Part of a small language model's weights: no biases in attention or MLP, 10074 steps.
MLP neurons of a small language model. Each row is named by its layer, matrix (up: input weights; down: output weights) and neuron, and shows model dimensions 96-191. Each number is 500 + 50 x the weight over its row's rms, rounded and kept within 0 to 999. Numbers have three digits each.
Before each neuron's rows, "fires on" lists the tokens most often at its 100 highest values on Wikipedia text that the model never trained on. A number after a token or word is its count.

fires on: "he" 25, " has" 15, "a" 7, " he" 6, "er" 5
L11.up451:466461493531481499505517474565511544473555512528511540480544523536481386462441522514485400500514569507516485401532440538527505439355450551469579460538523556497482458625526551553518486395449543441476508443545562521429535475443418560455494444580505573567505555545596442505502571489441512554
L11.down451:602563439349550481442542582481458509558553470529461560526574473501442518463581472489581468466515494503620433527598452485550593430564404490505454498517452496496476447533547481464585516544477524481397550534552519532477509587510462409517512377551392478484567498446481421461421519490535511544

fires on: " P" 27, " K" 26, " B" 6, " H" 6, " W" 6
L16.up231:460524558410493470511551464507577566548522467480541415455515491417442385517427519410590528498498480461485490488427437486544506458455544513517566445484528391380466517461419472509527465484481515598550632507479503472575441539487401495597585417446452464492504516519410627442550513449503479434
L16.down231:502512570397391461547462504440490547465441461499550430566485523509516528419573529553495549529538566489475410591427510441508558544495558468561524446544534549203521503473513460497430532482493470521538537530505449583543566598493451393559499586529554443504447546479528554488481478536427440515

fires on: "tt" 12, "f" 11, "ar" 10, "el" 8, "m" 8, "est" 6
L10.up692:497552523479465482487514421532504548544496458544489463575563423573497459487515480537509612480481498496514459533486576436537513601570493501482513538490452421475435543583550517595521540479507521549464489478527524414509488487461484621569554534448484534470447485435573505446429608511498415441
L10.down692:496474557543525458471551533535565509538605559474497491400472459488407547479494470380481545444475404556434596516433477528510523569481527413591490472528511574513474466534505483455529479506418439577533545452408504464439521601494568499552441509553393468440514548532608486498574554440461458477

fires on: "z" 12, " de" 11, " Pe" 11, "iet" 9, " Be" 7, "and" 7
L10.up304:511489497636420556566512432584469645491487492633545511501536519452466520493549519500505455541536412491525570555403501517437518508445492515473459443499484515440512506537383592532469539511450580482504426516568482445474580502419521477561466484539446497546522556500492570492491394522488517538
L10.down304:518508490565447417454596428546430436465469499466576600504459454518455466453476498489424502523458527536505397545575511594539540551485455511602487488435506429515568430544644486469572469468419545468543428497560472494466493424456525431490515505524409542449478497460480449488555519465491579447

fires on: "m" 17, "ig" 9, "all" 9, "ash" 9, "a" 6
L9.up630:594421424513504474437530414466487531480518449409540568486494489488494426480429485451567465504496484503509483590583516528482549507490541507602503430497468470469539561558524434501442472563412574453470505507556517485528493494563476497418473426566426452553513447522481572549582500416463551438
L9.down630:459494548544555492517512552505524453550524516506486551523407471565464508492546502514496433519498453491500411516529456521508491496439387404592425523517555388508459560644472516485540561419617543446576476493486534498488524519590545405509601524410418522471442519447521457400551512520498468584

fires on: " t" 13, " b" 12, " w" 8, " g" 7, " f" 7, " m" 6
L2.up311:409482457455410457512531467508587496502578400452498576579556496527494526517465499550520494443478537509511420414493476552513521551487479541522440491507514457497574547536553478552522571558501510434489560485520568539545533486494523473501471477546483508450622530574427533493464474468459569427
L2.down311:489491462520484580450495429499538458533437461441443586459558518504489434518454501577491522476545451497549541474439479525596503540451541579476565490413484496467522520463546527516537493563508510456433474513490497535493456477555554536498448508470487499568441493515517552462427473415467553564

fires on: "-" 38, "ract" 16, "ra" 10, " ex" 9, "v" 7, "in" 4
L14.up421:525591547477465438422530437520535500525439559470431515457476464447575479472502502508471447482544500451498523427608449451491465554484457562495523444530478493529604541567646405479497555472564478469472471438457484512488463483524521624472488519425427542435541516455571524500452447415568497411
L14.down421:435544573545506499573434506533444529354581411468493573437500483535530538472513468494495401464514508512450536483561513531491505448498403453523529401405510451450534481469443483510460473467439514539550527456515339620480523501566500446559516508452459472509532438522566487468469504530589545472

fires on: "1" 30, "2" 26, "4" 6, "3" 5, "9" 4
L8.up102:434584506497410478504503465406422496572504478558505591531511555450553500480426508536425519504582476538542505539534524507491534463402550581460445553595466567482471480536513473482472514526539410518558484445500468484552475506511446514533355420487515462568515514459580430538611528485552486461
L8.down102:489529534478572536538520532503520463442631468524517454490583532395505447466557426445493482496480502467444497491493532454402474472480518479413487474369494527439416527476575568473491431513441532481594503519507484400511602529524502528490476500500593602437544446530494448598458492527566421526

fires on: "he" 91, " she" 4
L3.up383:510481568409468456517488559461525529436548456526457473474461461499453470392503494561604512589510493568548452450525460534460503403494462538442586410559574483437514513556507457547504437533503527434443535443522518420416555417500437480486508447500574497547630423440495466396452555484522487480
L3.down383:553469568465528448517483632483537580485583427402439519461496452563379406472525463545543482529515533470472477511518493539508571455443457415518500419517564492507464542555535454566503468443466547485419459443492551458404581446521452456500428456539538505549638426460437520516512589493572518502

fires on: " str" 14, "oc" 11, " ag" 7, "g" 6, " App" 6, "ve" 6
L14.up382:472423428452517489446582455521501520381522594532443578453528426539536380486483512564466471499633560481550499577457508542549479517465509507501467569506454497517537570529428574518560593404538536466469512563557437514508507528549552443474481491505457487459511566513539485430583529461451476472
L14.down382:496588535559540553484520529545446459463378491420572411474452417539528498515500517524500490560498442434442537390425594544577514424505557519494494512532506502371541590458458515453530473487512496546544604487477576491535430552492622524480444425432549467483534599575554505456460537539493513564

fires on: "b" 14, "h" 13, "i" 12, "k" 9, "ra" 8, "u" 8
L12.up146:515565548520475592487632541430551528492448504605446523404510550592448464468406503510500586452479542413480485654528422457508569506444523529470482506530501476504533499397482607567555452496519485524532501551571528500521507549569485463502396481457421397570440530497537507456470544468467504497
L12.down146:488546597505465494508554476430627578474498502457442566509525443555526592445509467544541565544472567514420459534454450523443500537544406467537564424514564542463472477449579516447475466528596450412470484521601539488440472539523385560492467572486408488605464418469521514464520544491569488486

fires on: "|" 33, " " 20, "." 12, "-" 7, " of" 6, " |" 4
L5.up189:454455439557512430654352548456512494530523530555565502586537469409534512473451551467538595556526389497544587521531505391472594389580466450469524557569510464475590572560438450527520482469504434547502465507527514509473409580528491499541549572427420524571556518470471458564468469422577405446
L5.down189:487518578430546547404571471478536445470585494409463571575544501526477556527589465484465489376494425506582476491522491472470501402509430461564425491536481551492496462553510585531496473543541511533555628473519465547513556522523411501507500453500471519445473528477545554516594556520460582439

fires on: "a" 15, "ative" 9, "s" 8, "ed" 8, "ation" 7, "as" 5
L12.up743:503480425553589532470504495523460497528471530476482553572487449571500514602516568574454512470502479641493571548447517417523429501564477573399508557525480475549558466585535513486446490474436504541502545417539486632521563538509466479410475478524425406436490500463601483521595481514490512560
L12.down743:491551560433432418505459519500438478525588513521475414477473429559514431529568533522506547503450521508514511545522529506550541433577531483528531599480479472497422538539505564538474463484477526601464520547508504483513485492479529586512513516457622558468489414472493367420542513499534433435

fires on: " an" 34, " Gu" 17, " Bel" 14, " Or" 11
L5.up179:516508454543508447522567501506477526441449511465469522511510466481484454599496470500510486555525453462465452569510573541548537530550454509399517508486523494486540571491500512546597505500563553434522479534450464415585413537475463513511458467469542536565548475541523488381571447563495404453
L5.down179:495544527463428439487549538508416517484418568487536514495630527494518527518529539556532508502608435465450454554361586494526457505539467443525437515464464598459528524412480467505508463550446447499474522562526462491557490504502489487488539491489526471504507425571447487459458421544480491490

fires on: "g" 24, "s" 16, "al" 9, "ig" 8, "im" 6, "as" 4
L10.up283:567570517511534474482503481536504439543457512565529540521474481473568446576534521522511421460425575571510482557427498513519500493417460510474522493459480549520463527663428592551537481439464574569491508564543488528519589468486466487467467489584510459459487464567585441442542513482485522534
L10.down283:481392443552370504540510514521514456553446476434505486504439409495528375448535416506523434527522527482459539536501508474551447544441407509517518500524522590529485548522598566503519497467527400493529563497523548536512492534498558621549473529420486453483492486553497501529467502509587442452

fires on: "e" 13, "re" 12, "her" 8, "ra" 7, "one" 6, "y" 5
L11.up23:466464486509504483481451477532559471531527556579509441457469570470480578481513512512467521558440586466546597425496531537449508500503462584547578417417466484473562506430474418544477459475529543445433522479498490391520511433501519561535450617511470459448535507490435421549585557368490444605
L11.down23:482554471466482476576494544484446477514453366453453501573455590462591457432519451394562467500472362481515562493552472375553538487546476599487480447480610476447500566489546521484537575551435592540551525478496467450513503512491451586535533432464481523504537472557645509536532506537513423508

fires on: "ct" 63, " open" 9, "cted" 8
L2.up654:445582544510399548478490418519499560511568452450500486538459469474374506517448513460503532516497527465565517380483495524650531556530477500455514399488548613527566504549540595433476587523541482542516513519524430477501546532513515558498468540554465478407435458497448503485463558455523544484
L2.down654:496539491594449583512488456586491521437483385524416557533465528473363497451519470409514625488491552478511464560414527439410470514522556496443536506545427508567644456482493584518358474440504488570577513421540525533539382496534479496436460587497512463506411502532500436533561587508550422587

fires on: " exp" 21, " app" 19, "gh" 13, "gy" 13, " ref" 6, " dep" 6
L2.up424:520500590540445527603423429507577424437506461488402481497498544400425462549546499535466422543548498446603516491504485530537561449601652464546568511490501557438380463534526407465507439521488554489547530533543511531531509514460505498495619551446470527582513514453469557494487536416426439418
L2.down424:547479414605486443525504455544444482593464451509448460536547519496515408461538464513439480486464551528563432553440468451525578501540532494412500579561528499516445526481565485542505620497511544501457608541492578385470491486596438471457460467414407519485514546544456586468518521554431507508

fires on: "ec" 61, "out" 39
L2.up174:473467433434577532479572583523456555419516488501503442540506505399441513527473528523498481527508556485420462470536488519448531438455525484495543605538431572507493545496508457539562513550496510473491538432458567493474376530537421507442545560433463462512552533432458435509519556532418499521
L2.down174:422448457447569542494461626539517519464461535495458540542539445399478574459472569515550476486516559487421468477422500580441566429487576553415529564505438469522480517456487464551510554485588568521442572525522493508545459548497453530520541568431498433500547560448410543506507484499395507613

fires on: " sc" 51, "at" 30, " Sc" 7, "\n\n" 6, ":\n\n" 4
L5.up385:497461520449534523486420546510575444422366476438582428426489503456435463438503542473558543527448514442495509425568517368465550484467508561440475423440494541511431557493501485450601536519564501522513572553558429520526448482487548469502584450396427565562448444442467493569457431488528440559
L5.down385:587536491465509356501560533515524403500445584667505483507530445492451480568415521490495511546428506424522424432525555486524456583440496522538416410511479552531396498547481499566518520579551504404469503536521492541519527505569465427434576497461660506508494482579439510464492509457438509475

fires on: " sc" 21, " Sc" 17, " Soc" 13, " can" 12, " may" 11, " Reg" 8
L2.up316:445470505482466466496514511502557534506499554457544555514481446493483452435546464462549459589477543546478426448512555422490519560378429590497500513399535436401588579492475398473586571508454525476509501486559438539520448523466469542388526524482465541499477454496430411464440446498539488523
L2.down316:517576501454461515450550554465618451443392617515491447516450474526472521472527611489583415560471487561500484520482563485523506418409456561439474449470502508407483466488473439491596469477519538418515568478586482514464556531517504450465561538490564494388529510562485501455496520480462519490

fires on: "-" 63, " c" 12, "/" 6
L4.up182:406514498513464471600463623450523480472506527521426412522510496486454379530461492544582448496470512501546476527540420476545495480526470547526508509459529521445544390645472423568450442436503428537527537445539485507574419504480495401417475448457568533619496546537516533534522409540550523470
L4.down182:448507563515574492599433397563451455428518520515442510540491467459470499466439517548573600534450575494542544507447581507495395655500501526489483506469526559551446507471432517629488393480505489436514577571561463522517548471452510477516522503604534491468482506510528572488493499489537453539

fires on: " n" 15, " r" 11, " number" 9, "ract" 7, " population" 4, " than" 4
L11.up235:552537525482529465523494475478478444542525431526485533513524534433497425481525595541477566457492546536518475530536477541501495532437544457479542419425493372487519548558416399529581511506502471493578540441419554532538476423597517486468433471518479393477476554565466439497531473512487531556
L11.down235:553529462440550459543448486435465362519483496489543513564471582541502501490518489510483549432416530497487544462465554483523483558561511476474503497524553434470425556507490545559502372498452582472475460483481504507525522527472524406505488484523583507467499514459468490513560435467488380533

fires on: "s" 20, "m" 13, "and" 13, "p" 11, "b" 9, "k" 8
L9.up273:512549488590454505499618529481488645490534580521394546464464510497590498340499477487545463446583478571492513578522433541537530547467549568470479509481541438439568442623444523501547511556568529494480494528522448544460591506553444469494447580443394450499466548547530510466436516519492401565
L9.down273:580492484480517539499475480501462527501547449474524552612448420567453553470517502542446545471523509536500484477514495407448456481587450503582476506414449477487542536423471479557587461502507490484463445494473508553489527513469490468579563520453497569498684555504583512444485478520493480510

fires on: " L" 64, " W" 23, " Ch" 5, " Z" 4
L8.up724:484458454418546517602534535534463495630505426536484424472493422496483504529432451502574552479494505492530483552474508480539510500566577555589548546580476405366472556493451490516422434404524473457488543459523402546521473499499445395521511548441466549513508568547527487494483517491508530512
L8.down724:554508550473525555554477611527417479464482480479489429436521419546490511518546420448567490483479484543540401539574463473493544566573424448593488495484571420307509458541472530566425478457535467538501528551499459560579535506490506451669547507441517522513542476518511528505442567536521523526

fires on: "-" 82, "|" 8, "\n" 7
L2.up79:420549466474451399519526471524516512429568496550504445522558492457549477441481601461629441530514451447511510459608557453547506407525539481489518512602407484483578626499608410533471497423511468538568438461513530518475480569532547569495499429483475524480426474416559439364458507431507388493
L2.down79:525426445572555473546482533418456467554368520462548453538509473550559562560539414502435492534459487506382518520736499455546502544461447383484485556462484530513460482496517456571440479514470478534547538512483491544495525472543542548572536537596534576592528499521483497559550511599509510550

fires on: "ator" 25, "ctor" 17, "duction" 11, "ology" 10, "aster" 9, "ording" 6
L2.up413:545562535508454506493494422484538529519531345490425558514502594518459516519557508505536495473505461571521422523482436447491460438520427504527497519534462475541545423405543525515527535530466550564540552508581549483496388397462462493554473470496522480460479533494540394485610517476557535633
L2.down413:454537488485450519531639438508535476553533413478393524503528499532463526492474513454545508513448490626577496441486443557514558448479501502456426577539476547544464474390491500442436506521474614522507523491481498465549458487428421487572430523563622481526530512539551525548547585499499529555

fires on: "==\n" 39, "-" 11, "\n" 9, " ==\n" 8, "==\n\n" 7, ".\n\n" 6
L6.up177:506512431469551445507493494558499497446505462515560577581574516466523482506560512522573465368477513479530592447610512451567511524540460510470555477551513469496538590462526460540531530464488470467448474443547439564430471486467517496446545469434522550500425433439522480446489505387480441423
L6.down177:449468545441520449462447542497482406471481479512483403553571424503528521487510527470541549491518521501458448471805485449417539534505459376538454575467539433491502459519506528573439567486531487475538491562421518502574494454569448574489439571510551581526410517502523499514535494447508511427

fires on: " St" 54, "St" 16, " Port" 12, " Saint" 4, "ode" 4, " from" 4
L3.up615:485434390551520501471398474586448549583520503502481520514498489464476493521539443567490606514500483523479587484567546507546492488525545467474493435527476509478380475461546580532520508487481543476541377487546429524437457523467501463508572559511565479527460493517570467536498515489568403444
L3.down615:513458381563596503408458515556406471625471493465434524555533552478470393546603446556671575524526488520441514485498510454536430544445494431489446504555497565506373502429578519475482498558527540527448489512563355541478455502512487482489540552542528598517432556457607456492475488563507527470

fires on: " f" 20, " bro" 14, " fin" 12, " bl" 10, " b" 8, " sp" 5
L4.up296:470479468424472510510516423479528492446611488427625523517504441542563561470522540535604541529453518463492484510479571451553574570461537473533491392462414404480515550498553444479557492555487545456524521475465521412487429505587481512545493557495528488409588419463485454522450463454529489523
L4.down296:469497478595495536623482443571564506583422464536453516477618448426514537567490480531485520528541385485555627504444474583482540540545412447443542510534536477455451525468502410502488530482549543411536574518467465579489587496528546552551597450576562487497578537506485464526463397432526492420

fires on: "ar" 86, " par" 7, " Ear" 5
L4.up607:586609522480504427479539572530404501591482462534446465496514430458504446443647463570520583445555530446460504499463517473553479530628493549474469487509506378624523416566439430491566537569491544419631453439427479581527553467497509478426567478507507546569473580501541508468503472517515412484
L4.down607:531517588510464471460619485594459513516536414488448487440491421491529576461642485538537540521464449477469473539413544509495529496484504449458559537446437432560517379515484510483545550606455497427622432501396504538542520503543456598407554437478545581537515525463514408506590445544497437465

fires on: "ar" 100
L4.up623:464482528541528523473513551577489477485448433502431427500469358541597480492540476549507529452500463515490540495521532509496421526495478585385543492485456439516511463447417409550547478538506568478668520590540474574522502488553491584473487477460448476481501555532536582439498360583551411470
L4.down623:473496553520613513522500547538412511593554443490531414514525438571536525503581556593486588476508389512493450509449562585493395504490411519517433467450519492601511461492469451548593523583478500435601504600482427625519453506537518532559505420529500608435473552484528548407557446537397475534

fires on: " g" 26, " G" 18, " (" 9, " |" 8, " P" 8
L16.up43:555508414555601521499504515592525475528416562469566466519541484428541456479457560565552496519497508450516443498580448421458491526516532506648433570475523462528452546530482441514629514498535501498551531478452444517562455485453430439514520499462469460540487532553506438558462526403546625473
L16.down43:455521487492446472521501389470396564496505470454486466529503487536546570474449549581483487510519502509465527510591485465467517521500533441573523512453613494302409508398500542494451436419448538545367404552499517446548489475523412576485443571544588463513465567539500528490465511498481439479

fires on: "l" 16, "tt" 15, "os" 8, "an" 7, "ar" 7, " life" 4
L8.up580:454559443527410515477464510493422531505498470537564562475574429460525451489548509476573525438446476508550412443480557444514480518520514557456465506534601481521514494568531548501541544582434603564497516533556537475525529566545402560465548562532475432407442484445581445439453461497486487481
L8.down580:583566533576405534561500403487497532490430592483525465464434545402556580455473487548531588549526502540502529518492482486525517531498513452516434506528469451587456455442523455580455532550508540528565397442417536518460431511532498473526414472505518445525523566583474502374538430396463473490

fires on: "ount" 22, " round" 18, "ock" 9, " car" 8, "arn" 7, " Mc" 6
L4.up699:441477492557452513530578484386501475613561433450366494438527461449549528412483515591509588447527415476481513516554432542489518450465558615435515560462403441616506492513585496520482440462677551530519543442483440496471569491466507498459537425480442548618432430500561532414433474496513518527
L4.down699:437480473594503470541450477433576459457444510521429591423472518424565474390522487589568587456503488487605500491435525549431493555408501512517483499468510488473515530485594462394544477491519514484484513486490465578519577530533516462574430467491525494515568489401461503407444476530546429453

fires on: " |" 19, "av" 15, " b" 9, " ac" 5, " (" 5, "h" 4
L8.up438:588506419467490551470451466543544524420468422538513467483465580622497519507414493507542457459448536462474440506426481479422490375484470562496482520567525478558455594498483430572581529457448487461568551408489384586510492552441450455541615535529393589569563526486514437490388482456526555569
L8.down438:568515621519542522553579448510500501424482453430440582469502461589541567528491462499528575529487541518441566464649540434436563554497489406491506559545443509510455465550445495523504521524548521510486475503455370426535541472585548517492489467556591528434478416565528476539464555448546539491

fires on: "b" 15, "per" 10, "ad" 9, "ort" 7, "ip" 6, "ab" 6
L9.up526:495450532514539498479505543528570474511466459559589449505604459508604485486461492425497444555498415364509517525488486500505456562439559492435589564481502442470508521465583504501525405540519546398532597468457490518515532492539477477442512536499512488525481532474478564517419559503501507508
L9.down526:461482516527517422472474515552509489630506520651379482467513427538572435443531503467551499494527569480457535561571488417515534521446492536480472432486452561445514420500516584588474504514525506538530473458543476501561511596555499516494441521553468530471537531476513471534515487505547504535

fires on: " f" 17, "ur" 16, " Bel" 15, " an" 15, " Aust" 5
L14.up259:395400491550547432488499433502479451401550406492472561523461505513499489555489492403443450407457521444531558518463461550554464502498545494425556477396519478594581514487503533483543487522429625465591478543427411485529519473387514510522555396495492575523577461543496476489509487594483530429
L14.down259:525463537489435588493495519541447479465550595465562552566483499574521499503478490494577537556555592471477522581451519473508450453542467347403496561440448586490559494562464456525410439480546405440499501471421502459511408505440447405509442477520556460570524509565488433495538533565589483376

fires on: "l" 23, "p" 18, "n" 17, " p" 9, "m" 8, "al" 7
L12.up166:516484538493482474556524446572476405522416484574496468548510452405545646479638536517543487439587476434510425569480455371567489506415536463478543516563520541438500489397475512562578567492500525537414488506497563479503569468479439394547561451483469499434493427457566572554430376483538539473
L12.down166:529572446434532544529465436518571521516630386531494523467557521421517471443435513530551507447454549565484459545615511564593415497491477460494403557477382491436444460568475544517504508526526555593381453559477511497476462505568572523543600533517515609460555599493480445459459518486476524570

fires on: " Te" 25, " be" 12, " Be" 9, " Pe" 9, " n" 6, " public" 4
L4.up37:548581427539477452500450515567557529546531431541595527569502462434482462412513578484492448475563492495464512479517571588456470416420467448474456522572516475448507498469520516519543462443452560455494450484566527419505507457532481481474483450591449531502502553522514568439512539586502491579
L4.down37:522504485512492473559484476500542511479428546431478529470538521477498390530474531607467466541434507441475434467516534465537509501492507494479593424503495457578485540469532568476538440557473565464494521609501449521455375401502475452508506396395400521477581584433455534489509519553536634474

fires on: "g" 46, " the" 27, "ec" 8, " The" 4
L4.up690:450574425504531554537528527550499406461592551491516491486493463407422499515575490402551492536448522490571522500583543575503528485500533542460508495457435652467510503579467527446511541540484565483495531477432459482483475487530454541499534460551568495474445544440435425436624554467499483475
L4.down690:470524610579594521512489580430534448437442521505458506511508404419534484525587501538526556451463573576448584535538568548486529480484497498414515489428434510511482477507494426473536548503442571483474578468507470513427452491522537516470488541533522542547485435432425481443544516462433483541

fires on: " United" 24, "s" 19, " sp" 8, "or" 6, " ev" 6, "sp" 6
L10.up396:546533491478453408435513530486488521512497524553408454503411460426523458516379478525414415462440524421511574471476485537462487468521516540481517493485535434477560476489486508445503583485525495408535455612473445583527496474449460510528529539420473466491460547534469480497469522380445571498
L10.down396:496524447478446551456458545520571444437601556557524505480526473530542418518490447457517504432611447473451492437431427473510497552489554473558539436480535532407415601594445519481510432564456507586446409541510430503519408475503446612551516512516501489498591533471522471535502566446508462561

fires on: " l" 77, "aster" 9, " director" 9, "ctor" 4
L3.up587:476592580462461598543513367514525448455580420521433588404443565539557526516462562495567423406483463612522406490565503500482450510513596468511487421424480503460529503536474551475530562498445529493433562508462498520468448490423510518501518469474514573419483489509494455487507572558575394521
L3.down587:481509493481538525552561485503435528560572472409525511495448516563526507556437474473543520533533524495529442507588569518543510584504542422564510466449470483430401478588601444514472541513412535424482525495525474582489493501466460360511503525477574538446461498435489495411530505539490486565

fires on: "p" 22, "v" 18, "l" 8, "ail" 7, "pl" 5, "an" 4
L9.up387:539529468495452500438562520459468493511442473516427573457440475436514514515583540413510561540552526517496513548501447450594533502454560476483551457499444571515507506394490411515544584476542428583435481506535446528578490623513376536410621478584414481535444513476498464557414530508503485486
L9.down387:431479503538470523497539456562508584493523495551462419426498479499464410525433488519515535523594532501527484508429474508559485521509477493476414520622494477486569499515481481592598455492552512451526531473451503461501498541482486586523458451500574565475500445449443546524538529511472550431

fires on: "che" 42, "he" 34, "her" 9, "ro" 6, "so" 5
L5.up236:485419510445528448492571569426427528541581510520517477391493479563434444491548562573492507536445500542572459483570486557516517470547518517481539379551574518532435614451465570512571451487437513478468546533506508492504487498470445616547518410569498485545560476525521470528457551526480518539
L5.down236:469411458478613384461478502412552566500486542488462527479493528512345569587621474502489381520533403516513418570481483476505545513480411488565532439529453511442471510499457500623467438517450471481494570447519517492508572461417445551473499554516491467469623439465520536499473551512549577513

fires on: " s" 38, " w" 28, " W" 24
L6.up4:483582478453518525555568489535475558540566442544561520425425461555447553505396439457518454524589559551570533511455518499443541490520557585553569535492414416400450588480401477497488471488505462523553549486580466508529492490521523483559499552532516530480532557488580540507504511497544560428
L6.down4:579479534455491533489478575537454535451511472523496502473501411560479521424520482499556489499459529500465466472671485467465526575551415357541532512447545424381517479577461561546487561514488458522526508666471480539598531529512534524626516475518521542495560494486546498516513481510432493437

fires on: "o" 15, "hen" 9, "e" 8, "cc" 7, "n" 6, "y" 5
L8.up671:447657532530536497498527410418424436517515403439465546530417574515586493469446463587476515478523461435498605432478412515466563538492536585601527473510542519465465436471526464468465493465524507486422557491467476406512515443444487557429460603521463452397458472454459443555661450455539577476
L8.down671:592519496457519448562440491593556455523477449523549557550499534462468619484440471525532461541396506457523515410428530493519460460481527627553557482515464505537515475475502488568516475440551463457488503481529440483512545494421392577484525459481496482525556610442482548539529490478444566596

fires on: "-" 45, " of" 16, "ick" 6
L6.up176:447502415521547453475534516516506558492471501488503471504496471556606566477478567498561451488561522465445482477474538517479502497641432430509503505548509494525510523436527442534433532459459420554476470324534466524455490533470454491505529506466510545557506506498477585415438452509511393468
L6.down176:514573494423525420518451409557508444623439501392429449418556501399450475570485451489448429530480482512518577571429446508549504456481535471477433500521555550437533472435437504487554446522560523469559510435549460522493457443451553541471565600546481471492451535558556535410495560474537584482

fires on: "-" 26, " (" 17, "–" 16, " /" 10, "(" 8, "/" 4
L16.up706:397516453527479503478449531540497529475513501485463501540501462552484515540497511542578459568417518534495453447557478503484440445506488519575421580517540469591533497453498487560467566415470467529506488518510470542534459537478477530384532570423526484553489520559473484495509402435624433537
L16.down706:523456469504480441513523515430523492527458500497515516528504452535540532537377442484448513525435470450555467595406522477537537548536524482548536428508522489408486520499469527512574454547415466505566481536526563486422522549516458457512491603508434438486520466556508569458374490468580461467

fires on: "ar" 17, "ra" 17, "ran" 9, "ct" 8
L9.up132:437505456585514391465511479468506495589656429502469451541511436381431555505508580407549529446492498434521521447496524596511499481518460512508486514419506547545588567520513445538495464447452518522514488405543461434527526497443444484516445489586481518419461543540490451524384463475485459581
L9.down132:553492506561508473517477452474497469468571539450405566469438574478448534444477485520520475530542579466457492478484474426466539465407498574471503451537558511473465521518493458417494456493486476463535469496460383671505424530438571570459504445436462449549397565463545517491514544507578457468

fires on: " St" 80, "St" 8, " Is" 5, " Saint" 4
L4.up33:533500416468360487485491479523427526550556464435461468408442375596597439493480456563514584514524438568443491451542525543583382527490500547519477431540475491462374531475523517502445476460521497493491529421590357573507447468543538521429552473451539503505461453542556466500458505531518441526
L4.down33:504412406503474509463484451534494495509522459421468516443416481501530414487559457619538572504554433503475425456500524568521468516365530407534401436502559565473378448468577539591460491503492507546495456444555400569624482494557416474473488511524449513530441438441548505454499533547513436441

fires on: " L" 22, " G" 13, " on" 10, " W" 6, "9" 5
L16.up191:427527436427473449480581526579469587470450453468504503498529455474572472442491421425487458526449377561419480494489515480498516537496477471453486375525633463496521471532429538522510599480500543481476544443537472583481487441475555573479491495476498472553512481412557537460538539497538522449
L16.down191:458456536561527495433483495466622481495460513451452402496472499511467542550493548400534419466439557552483605486552546556586520418500504448578551575429476510535502485556613474575470447479467478484428525473432519532498514495460496393448626396558536573399447496471452448479553418512455493510

fires on: "-" 100
L5.up573:479513445507561457545416507535498492503434525607476466551522458393515488527441548461557503466471544506509503553530476494565505453495441476436563516520453486473524506489557509573476491448480549497523474379473509543455472541531478532522490465515507589552537461470539522445485535497562506431
L5.down573:487589568479536476513483510495495480490389447494482538546552513524574547534406397479466469468460506478551498529376454420546542437479476515443492516552544463431543533447582541519512621456457464494530483493534463531511482333547534563477459529443544542459553487501573395515449534471519556475

fires on: "ed" 12, "ing" 11, "im" 11, "ic" 10, "az" 7
L8.up215:377451408504556503469536542532542484454602563445494484605492514465505487496413438480583433541484514489532544588575378501486611551435433492433540467553552498460528598547462516465623546477472454517531515507572542526426398537564459526515525523537481455538506495535501558501621480599412479553
L8.down215:453548540485539549455579535568443481482522481468501523457530490536524451537491511519455523543509559572411434517494518537523476492507471455469512444580479585614523487553480482521474540482398514524503400503531495556519596452550477512579411488573471557438502516444575523487461477485517476444

fires on: "==" 19, "\n\n" 13, " '" 11, " =\n\n" 10, ":\n\n" 9, "==\n" 8
L3.up431:514419461441532486547437513559508520437484526471470424449509557481520504465514517515508544421450602489488630487588500590468492560455514563422493406450502426495463492434466525451525557490578523526530535530504492450390423451537569435519455424454512566559364361583516494428479526549489588616
L3.down431:511422557470621476514539488446470558538450529454502418558601511499508544447497491454550598509495591477428470459633549504441528628463476388427465588404572410591435449559528516470484583526501493556513483561454582483539463543514485487545544440486605609507413366514487531493463517490457583517

fires on: "ock" 17, " round" 17, " t" 13, " run" 5, " cap" 4, " short" 4
L3.up461:508425521404438482476452474434399527461480457492511480473533437504602549436490475526544571464506477453522462516533471477519519439504524507501573460432462510536603446474616512518490547459458536558547472492430519575502503562419588583506456411489459470524386544545519509496452422539445594438
L3.down461:465415537458578498534478500434549491414508547546443572468577514475540546461465488487500473586419534435411542477532492511527506464425541558483447435491536444513601500530542490514620537512504537438531511453559461584491533538588547470451436470454475478543493505419450497489522493534488468456

fires on: " exp" 14, "int" 13, " int" 10, " imp" 9, " app" 9, " ref" 9
L2.up254:497519508523496542569437469542460482470402566627518514516520486507514481574533488504467481610556579517480487483452536497512489444501564569518462527488476483394506474636569578488443458528435589528472520529519457541491443546520469542427522465390432475542590474390506507582519593506463468391
L2.down254:549509462544496569510433462550390570481482560476444428581556500515419441508486469512481465520543468500462514444505513550455515438505442558524517519449553454448459505579485496515454584465477553512417502386543516603566514461579440541574499394486542472442513495361510618508431476518451512459